config.yaml
activation: "swiglu"
norm: "layernorm"
rope_fraction: 1.0
bias: "none"
tie_embeddings: false
init_std_down: 0.0337
optimizer: "adamw"
weight_decay: 0.62
grad_clip: 1.0
dataset: "wikipedia_en"
MLP neurons of a small language model. Each row is named by its layer, matrix (down: output weights) and neuron, and shows model dimensions 144-271. Each number is 200 + 20 x the weight over its row's rms, rounded and kept within 0 to 999. A neuron's up and down rows have the sign that makes its largest values positive.
Before each neuron's rows, "fires before" lists the tokens most often just after its 100 highest values on Wikipedia text that the model never trained on. A number after a token or word is its count.

fires before: "\n" 53, " |" 19, " list" 4
L8.down151,218,219,175,201,168,214,199,198,208,185,184,226,190,214,174,193,177,218,203,173,209,205,197,197,195,221,198,189,193,187,191,154,201,184,207,199,217,153,156,225,236,198,187,230,227,213,181,220,197,190,184,250,221,184,235,179,177,215,178,209,191,191,179,212,214,244,205,190,197,178,200,219,255,221,203,183,197,195,215,216,177,247,198,226,211,195,203,216,225,208,221,218,212,255,223,165,177,202,187,241,222,208,219,236,197,189,213,195,222,188,192,150,200,191,218,215,193,185,195,200,198,187,198,189,212,177,213,175

fires before: "\n" 21, "==" 16, "He" 7, "In" 7, " He" 6, "L" 4
L9.down196,203,205,222,197,184,218,211,199,205,223,228,151,222,235,180,176,182,208,229,208,190,210,177,224,204,219,222,172,168,185,177,179,198,215,187,196,196,193,214,215,192,188,227,218,212,220,250,193,167,205,189,194,146,173,228,220,214,226,190,212,199,194,192,206,256,215,159,172,195,203,198,210,211,199,192,176,210,196,216,205,230,207,232,203,204,173,237,171,169,203,197,239,210,233,223,203,205,220,237,191,209,200,177,215,180,208,193,245,204,200,204,203,195,174,199,207,206,208,225,182,183,208,145,204,188,187,203,195

fires before: " |" 47, "ing" 6, " company" 4
L6.down62,198,226,203,226,219,136,199,180,139,205,243,226,162,193,215,204,219,186,243,198,165,181,212,165,228,224,205,188,183,204,212,231,242,211,178,216,165,207,213,179,169,229,200,207,201,238,164,204,202,196,213,199,209,202,202,192,182,204,184,170,209,194,208,238,209,187,227,182,166,193,240,208,200,162,186,225,213,232,204,228,199,211,256,177,208,190,210,191,215,184,246,218,234,230,174,201,167,199,180,180,145,220,214,193,188,202,184,197,215,178,196,184,196,203,204,189,203,194,225,188,217,233,216,202,195,191,182,203

fires before: " |" 46, "," 9, "–" 4
L6.down417,210,182,191,222,184,200,208,227,222,167,173,187,196,160,212,189,203,193,172,196,206,184,192,231,219,218,183,179,195,185,208,208,184,212,181,194,176,235,201,240,190,209,198,234,206,168,211,206,202,177,222,163,226,203,235,196,227,196,223,203,213,199,199,195,249,193,208,193,216,182,224,189,212,192,195,195,176,193,145,166,198,197,224,170,201,220,186,223,221,190,212,205,262,226,222,150,157,192,216,202,206,192,221,197,211,197,186,226,176,156,183,197,196,173,208,191,183,204,210,202,205,179,222,217,220,181,192,198

fires before: "ing" 24, "er" 11, "ed" 10, "ers" 8, "ation" 5
L13.down917,244,232,193,220,182,206,190,240,188,189,236,162,174,215,207,225,180,198,209,206,207,197,177,149,180,201,191,171,167,202,213,239,180,212,190,220,208,214,213,200,190,214,211,214,165,200,185,205,194,204,221,178,172,194,153,175,225,216,223,221,201,207,203,193,292,209,182,201,172,223,171,217,209,204,215,206,218,164,208,237,218,222,187,207,211,163,217,204,207,185,248,212,192,200,207,181,196,212,194,211,196,208,176,203,167,215,192,195,233,190,202,165,195,183,199,170,216,187,227,197,224,171,212,196,143,216,198,174

fires before: " (" 25, ")" 22, "2" 15, " |" 5
L9.down213,221,192,223,227,193,196,167,284,234,183,205,201,209,205,229,249,215,195,184,200,219,189,194,207,183,198,202,207,189,205,207,202,215,187,206,225,194,219,232,208,179,168,221,204,213,211,190,189,209,182,184,149,156,222,191,221,201,220,235,195,218,218,223,172,252,161,211,226,175,216,196,204,200,216,174,216,190,212,235,178,218,214,182,213,193,186,152,209,197,202,187,223,230,227,210,179,182,184,184,214,168,205,201,206,195,191,233,193,206,187,202,226,202,197,219,194,229,208,218,192,242,206,201,182,203,193,253,185

fires before: "\n" 31, " He" 17, " It" 13, " The" 9, " In" 4
L9.down798,208,231,184,200,215,200,235,116,173,193,198,199,220,206,227,184,171,193,238,206,199,154,186,211,192,217,210,194,170,213,163,214,181,179,161,228,232,186,206,318,209,182,210,197,156,194,169,198,181,165,165,205,177,212,212,222,194,158,203,230,188,183,152,185,236,197,191,216,188,204,198,199,193,171,177,186,190,215,203,208,176,206,218,184,203,219,230,192,178,195,230,212,194,192,214,224,226,208,204,222,216,228,188,194,188,205,213,230,209,181,180,196,204,165,203,194,148,211,219,186,189,204,161,188,217,217,178,191

fires before: " |" 49, ")" 5
L2.down919,190,199,214,200,180,230,169,198,228,211,215,220,209,171,192,211,242,204,184,225,220,184,191,196,147,195,189,212,192,207,184,200,208,221,205,208,194,172,199,128,222,225,204,206,207,210,209,158,179,237,197,194,206,221,178,182,203,209,176,196,181,178,198,191,239,170,171,193,178,190,185,208,180,194,201,214,159,204,206,172,209,200,216,176,174,194,194,190,216,188,227,179,223,184,208,213,197,211,191,188,190,177,218,197,206,163,175,199,236,195,169,200,202,202,199,189,212,190,227,203,173,239,178,177,237,190,199,196

fires before: " |" 26, ";" 25, " 2" 4
L2.down780,216,192,213,191,176,194,220,211,204,201,151,209,176,194,218,230,216,195,201,200,163,160,215,198,215,240,212,186,196,189,182,213,176,176,210,217,210,180,215,198,183,204,215,231,192,159,199,249,212,212,170,213,185,183,198,173,156,168,229,199,198,184,190,188,268,229,231,193,229,197,209,164,193,195,236,208,211,166,198,186,224,182,232,196,178,182,208,223,178,174,190,223,194,202,200,188,187,190,229,197,199,217,195,202,190,202,201,190,193,209,215,192,171,193,215,203,183,163,214,183,176,227,217,180,184,196,219,188

fires before: " |" 36, ")" 8, "–" 8, "\n" 7, "|---|---|---|" 4
L7.down547,194,210,216,194,218,213,191,201,207,196,240,218,210,236,175,208,186,231,181,183,190,186,182,205,217,206,176,195,200,223,231,214,207,210,204,188,184,179,225,171,220,189,196,181,200,228,185,214,201,182,175,224,157,209,224,206,236,173,169,241,193,173,174,183,241,198,221,176,196,183,213,188,229,225,210,171,218,230,243,206,190,212,216,165,180,185,181,195,219,183,215,179,210,201,203,198,225,204,215,207,186,176,236,219,184,190,195,225,185,147,243,214,159,184,182,189,203,201,202,193,186,196,168,201,197,200,187,178